Part of a small language model's weights.
Size: width 832, 10 heads of 64 (1 for keys and values), MLP 1664 SwiGLU, vocabulary 32768, 69.9M parameters.
Architecture: RMSNorm before each block, tied embeddings.
MLP neurons of a small language model. Each row is named by its layer, matrix (down: output weights) and neuron, and shows model dimensions 618-713. Each number is 200 + 20 x the weight over its row's rms, rounded and kept within 0 to 999. A neuron's up and down rows have the sign that makes its largest values positive.
A block is one neuron, or neurons of one layer that tend to fire together. After each block is what it responds to, as a language model described it from the Wikipedia text at the highest values.

L4.down0,180,195,194,195,176,204,172,189,175,180,226,201,187,230,216,198,199,182,190,241,186,188,206,184,214,187,191,198,205,206,195,196,191,179,193,191,218,171,213,205,197,216,214,206,225,214,217,228,208,157,245,206,210,187,214,220,213,212,182,209,193,248,205,236,197,179,215,198,220,203,173,214,193,213,173,186,179,208,189,190,228,208,188,204,249,182,191,192,239,172,200,191,169,226,215,215
L4.down242,205,205,188,217,188,214,195,198,176,169,235,261,229,209,142,187,186,188,173,187,199,193,192,221,236,190,195,228,192,198,196,219,216,205,185,159,190,180,183,223,179,163,180,157,216,162,223,209,182,202,156,208,201,174,213,189,195,231,191,210,209,218,177,207,211,222,167,135,199,240,196,184,223,235,188,238,227,210,226,213,200,214,213,207,197,188,226,224,211,166,171,240,191,215,208,205
L4.down341,198,201,198,199,263,200,201,184,207,213,197,193,163,202,235,187,225,223,212,218,195,208,214,215,212,210,202,205,243,191,193,200,231,157,195,215,234,186,232,198,183,198,223,185,174,213,220,191,172,200,214,207,188,196,216,157,176,179,187,196,219,202,210,182,201,168,188,221,215,224,220,221,194,188,193,194,196,205,203,252,159,220,216,196,201,238,206,191,191,201,183,209,218,226,208,158
L4.down564,207,203,203,180,183,241,190,181,216,188,196,191,182,196,242,212,200,188,209,214,205,207,189,184,200,174,207,192,205,198,203,175,176,206,175,171,174,214,212,217,214,230,197,206,199,190,207,207,201,199,218,209,243,205,219,225,211,222,222,138,209,178,223,220,198,171,210,182,206,190,199,193,209,204,184,186,180,210,219,235,178,193,190,190,201,142,189,187,183,200,211,224,241,193,207,192
L4.down733,180,196,227,213,200,161,192,177,218,178,185,197,178,222,232,191,189,184,209,200,182,195,226,190,208,220,146,186,249,212,183,236,187,194,187,203,174,179,213,177,194,184,194,181,217,209,185,176,235,197,203,236,157,204,234,178,174,191,224,202,178,197,157,172,185,214,228,212,188,240,193,201,219,204,181,173,199,165,172,217,182,196,217,212,197,172,207,164,184,175,200,177,183,263,196,191
L4.down946,197,200,228,178,194,200,204,180,169,173,229,190,191,183,193,223,241,238,191,207,207,218,190,203,192,200,175,198,232,209,156,227,228,227,196,175,204,182,178,177,196,202,217,201,176,190,185,194,216,218,183,171,188,184,161,210,202,195,155,186,197,197,217,206,230,206,206,155,184,197,184,218,198,217,179,185,202,165,213,190,222,191,214,198,233,206,193,217,219,194,200,203,204,225,152,172
L4.down1379,213,221,154,193,212,177,219,198,196,192,181,217,186,190,197,181,205,223,184,194,200,215,192,148,271,197,204,211,217,233,207,215,172,215,166,210,193,218,204,196,203,214,236,207,196,190,226,220,172,186,225,190,202,224,221,227,219,208,189,216,213,210,222,181,212,187,180,200,213,177,191,204,191,178,187,167,216,178,180,207,198,199,176,208,168,211,208,207,201,177,200,189,216,233,199,187
L4.down1460,232,214,210,227,191,171,224,165,183,193,241,197,187,218,218,215,185,192,152,198,205,208,181,198,201,205,193,225,172,186,217,186,208,189,184,215,207,206,205,161,211,186,235,180,200,198,198,195,200,179,203,228,223,195,190,193,203,182,206,212,181,186,224,194,192,210,219,212,254,177,238,219,170,221,207,200,217,202,182,209,214,207,216,249,167,173,214,179,149,210,201,202,214,214,181,227
Name-completing final tokens. The last word or word-piece that completes a multi-token proper name, often in tables or sports text (West Ham, Hull City, Québec), plus some time nouns like years.

L5.down844,265,217,188,171,237,200,216,207,176,206,207,181,162,168,203,177,180,221,212,205,221,218,158,211,198,208,209,179,199,186,180,199,193,193,207,197,189,241,205,197,195,198,190,199,191,219,220,196,202,178,219,227,170,214,187,197,219,182,231,181,214,189,198,196,237,228,189,218,233,192,197,203,169,202,189,185,203,180,199,212,216,214,211,212,196,189,210,190,207,171,203,214,210,179,157,226
L5.down1530,197,211,181,228,203,199,209,231,193,167,202,185,202,221,212,200,219,155,186,199,204,172,224,170,156,216,222,175,216,189,188,186,226,197,208,198,220,172,201,198,192,163,226,216,233,210,187,225,205,208,221,204,231,206,204,220,179,171,224,154,172,206,200,201,222,183,177,181,169,220,162,197,193,216,225,186,175,178,206,195,204,197,201,224,206,205,177,180,180,181,179,211,188,180,196,170
Agent-linking prepositions. Prepositions right after a passive verb or relation noun that introduce the responsible person or group, such as built by, led by, child of, handed over to.

L5.down745,188,183,216,159,193,187,203,187,202,169,199,204,197,162,206,214,191,229,207,200,149,232,200,185,183,243,207,189,180,192,215,211,186,203,222,207,198,160,224,206,156,189,171,216,222,197,196,209,213,198,189,205,230,191,229,187,211,175,194,167,214,225,196,151,222,208,204,172,215,185,205,196,239,180,204,211,223,210,209,177,190,225,211,196,214,212,195,203,202,171,209,203,202,227,199,180
L5.down895,167,178,216,200,213,188,228,212,194,198,209,204,196,220,216,214,178,172,177,188,189,192,211,212,189,182,184,239,204,203,158,175,162,182,208,197,199,205,199,207,245,173,213,173,254,193,193,204,189,229,160,199,223,204,222,190,189,172,192,195,229,211,240,206,152,242,190,205,175,199,191,195,243,188,198,205,197,227,190,214,206,226,188,207,215,185,192,197,191,159,222,170,208,189,219,173
Repeated proper-name pieces. Non-initial subword pieces of multi-token proper names mentioned again in an article, e.g. Kras-il-ovsky, Hú-rin, Fincast-le, West Ham.

L4.down136,182,222,217,236,214,189,216,194,179,171,174,207,169,209,210,163,193,208,213,210,201,200,177,212,185,233,212,190,215,202,188,241,209,184,205,202,211,193,198,250,232,153,193,176,198,196,154,221,188,209,190,229,198,210,201,209,171,194,179,170,188,217,216,197,213,207,209,205,192,220,225,214,226,209,202,185,221,200,230,210,209,182,227,177,201,177,169,189,204,225,183,192,219,151,189,219
L4.down332,191,173,185,207,202,203,191,170,188,203,228,200,206,192,198,221,217,220,218,253,186,214,199,196,146,213,191,193,223,219,199,220,238,197,197,233,195,234,207,197,192,143,194,202,200,195,233,189,217,179,186,205,196,188,191,159,195,209,219,187,179,195,179,205,175,175,189,204,210,235,237,201,210,216,201,180,188,244,212,209,217,198,205,181,210,184,177,142,198,205,220,215,236,213,178,171
L4.down964,204,189,230,203,212,189,198,185,215,172,201,241,225,186,206,202,211,196,170,212,199,217,200,215,186,242,196,195,213,212,224,191,190,191,218,220,231,199,238,191,204,224,195,209,200,197,233,193,210,232,188,202,209,159,149,196,204,215,209,226,190,210,189,198,232,164,212,184,193,223,219,219,168,181,235,209,186,217,208,183,172,196,188,222,162,193,207,190,188,196,210,180,153,217,220,192
L4.down1030,177,160,172,182,237,210,160,204,199,209,192,241,206,223,150,196,210,206,179,247,186,162,208,198,197,202,197,167,206,194,219,147,198,192,201,195,175,200,178,207,195,243,219,161,191,188,219,182,189,193,173,202,202,201,241,209,191,202,212,180,202,210,219,219,195,165,159,196,169,231,209,196,207,207,198,156,217,217,234,213,207,220,243,180,152,200,200,193,199,217,176,233,199,212,166,223
L4.down1152,227,219,190,216,205,199,208,214,193,202,186,166,214,197,230,200,196,177,196,233,187,199,157,209,211,250,184,198,198,202,208,200,233,184,189,230,217,184,177,198,210,184,202,197,187,203,193,220,211,230,190,209,211,245,211,177,186,193,221,181,212,197,203,211,200,186,217,229,215,149,168,203,189,235,162,215,223,195,184,179,225,186,190,205,207,163,195,180,182,185,208,184,216,227,199,161
L4.down1418,205,205,199,183,172,228,188,199,255,216,196,178,188,239,193,201,220,210,230,206,191,227,186,195,186,190,194,157,201,198,192,230,187,185,219,176,197,197,226,207,172,181,210,195,203,177,184,167,224,222,193,216,185,182,216,217,194,190,237,191,180,220,179,203,201,202,205,187,207,231,176,213,220,189,187,178,219,183,214,180,237,200,170,186,195,187,178,170,192,236,209,218,180,185,216,216
L4.down1523,178,161,230,192,211,221,176,190,193,195,219,198,216,189,203,224,187,163,228,180,191,146,197,177,163,198,232,196,205,198,197,183,228,222,175,187,231,176,190,178,199,209,228,205,198,205,197,200,202,217,219,180,211,216,201,200,220,169,218,211,181,187,182,229,205,175,207,186,183,171,170,188,246,189,204,200,193,236,214,203,198,180,210,179,196,182,185,206,192,189,201,195,183,213,214,160
L4.down1618,216,196,217,194,210,199,212,206,197,202,205,245,197,210,188,182,234,210,213,199,190,205,168,215,142,190,202,171,208,189,205,195,202,197,161,185,206,214,203,173,195,219,232,211,155,201,222,216,175,218,173,188,212,232,200,206,212,186,221,221,198,190,215,217,188,191,217,237,195,219,200,215,236,224,194,188,198,175,194,228,212,185,182,213,189,175,200,202,186,218,178,218,216,227,198,189
Agent and source prepositions. Prepositions after a passive participle or verb that introduce the agent, source or reference, such as "identified by", "listed on", "according to", "received from".

L3.down199,230,181,176,182,206,227,172,179,204,184,269,197,204,205,198,226,202,222,219,198,189,208,206,171,164,169,180,226,211,184,200,204,201,181,196,184,174,170,202,234,193,246,213,179,226,168,202,202,227,202,196,183,226,229,199,182,224,211,203,198,178,183,208,210,176,212,209,175,187,205,172,182,214,205,196,205,211,208,199,192,192,221,198,198,212,217,190,186,236,176,185,185,240,214,190,166
L3.down256,251,226,212,191,212,208,158,209,165,200,185,205,203,197,185,220,223,195,201,187,193,216,187,206,183,181,196,215,195,196,189,207,190,192,172,193,172,228,184,180,188,215,230,205,237,199,204,217,201,255,206,195,195,215,177,201,237,197,187,195,224,211,162,199,192,192,197,219,187,203,183,175,194,215,158,166,179,197,153,225,179,208,217,181,176,234,171,186,175,199,215,182,212,252,265,205
L3.down407,201,198,195,182,211,225,216,205,192,215,203,199,193,201,171,231,221,201,215,206,215,217,237,199,170,190,217,196,203,189,184,207,209,177,199,216,213,214,169,152,198,213,217,220,218,208,189,188,209,231,207,205,200,197,233,243,199,160,198,191,183,200,183,249,211,194,190,189,188,207,202,204,210,191,203,191,210,208,207,206,201,210,200,200,208,209,223,167,176,223,170,196,217,193,220,199
L3.down1305,236,196,236,178,209,228,209,210,172,236,176,210,234,234,185,192,234,224,202,204,226,193,181,168,194,197,200,177,230,219,179,174,177,223,166,169,195,208,192,201,201,208,188,170,205,170,180,235,204,222,209,211,198,195,206,245,225,210,214,230,214,194,194,204,200,214,182,220,198,206,206,186,195,208,203,195,182,224,167,227,202,189,197,204,199,202,187,196,195,196,205,196,198,201,224,181
Prepositions before quantities/dates. Prepositions, mainly by and of, that introduce a date, amount or agent, as in as of October 2018, by 2000, win by six lengths.

L3.down188,206,218,192,191,199,226,177,202,171,174,210,205,226,169,206,235,254,183,166,243,219,213,234,213,177,207,202,217,212,209,195,181,185,206,211,198,227,191,180,183,186,198,199,204,192,214,208,244,192,176,208,202,176,214,223,206,239,203,197,225,199,198,201,193,219,194,207,162,199,170,174,185,247,140,191,203,207,195,203,162,177,213,216,178,179,188,211,200,238,199,196,203,209,208,210,220
L3.down924,194,257,213,199,197,214,205,199,148,200,192,161,189,211,183,208,210,211,222,223,165,205,220,208,233,198,226,195,207,174,201,182,178,195,197,194,231,221,200,221,185,198,212,204,206,220,203,214,212,163,213,180,202,203,221,223,189,199,197,180,190,231,210,178,185,235,193,214,165,203,218,227,213,204,174,179,203,188,199,175,194,212,208,238,192,173,213,191,181,172,206,237,216,206,208,197
L3.down1157,190,208,197,202,201,176,198,208,180,173,204,170,199,210,194,165,206,195,212,239,200,194,209,190,179,195,181,210,196,187,183,193,195,185,185,223,245,223,205,201,191,208,191,194,207,208,207,214,206,194,246,169,209,198,203,167,204,219,196,205,172,201,217,233,217,197,210,213,202,234,169,231,256,210,216,193,172,184,189,201,238,215,208,172,192,187,185,193,182,201,200,233,214,199,207,212
L3.down1601,220,197,204,217,219,215,215,222,221,206,203,212,185,196,170,243,221,185,181,186,214,220,171,184,179,213,182,222,208,153,176,206,205,192,220,205,223,190,212,153,183,198,237,191,191,209,185,220,190,212,212,187,208,189,209,192,180,184,222,206,148,200,210,196,209,218,196,183,192,188,151,192,204,211,191,217,184,202,192,193,223,180,198,207,205,201,206,195,200,221,195,197,212,198,167,176
Place-name completion tokens. Final pieces of multi-token place names and the nationality or language words built from them, such as United States, New York, Guinean, Romanian, Uttarakhand, Portuguese language.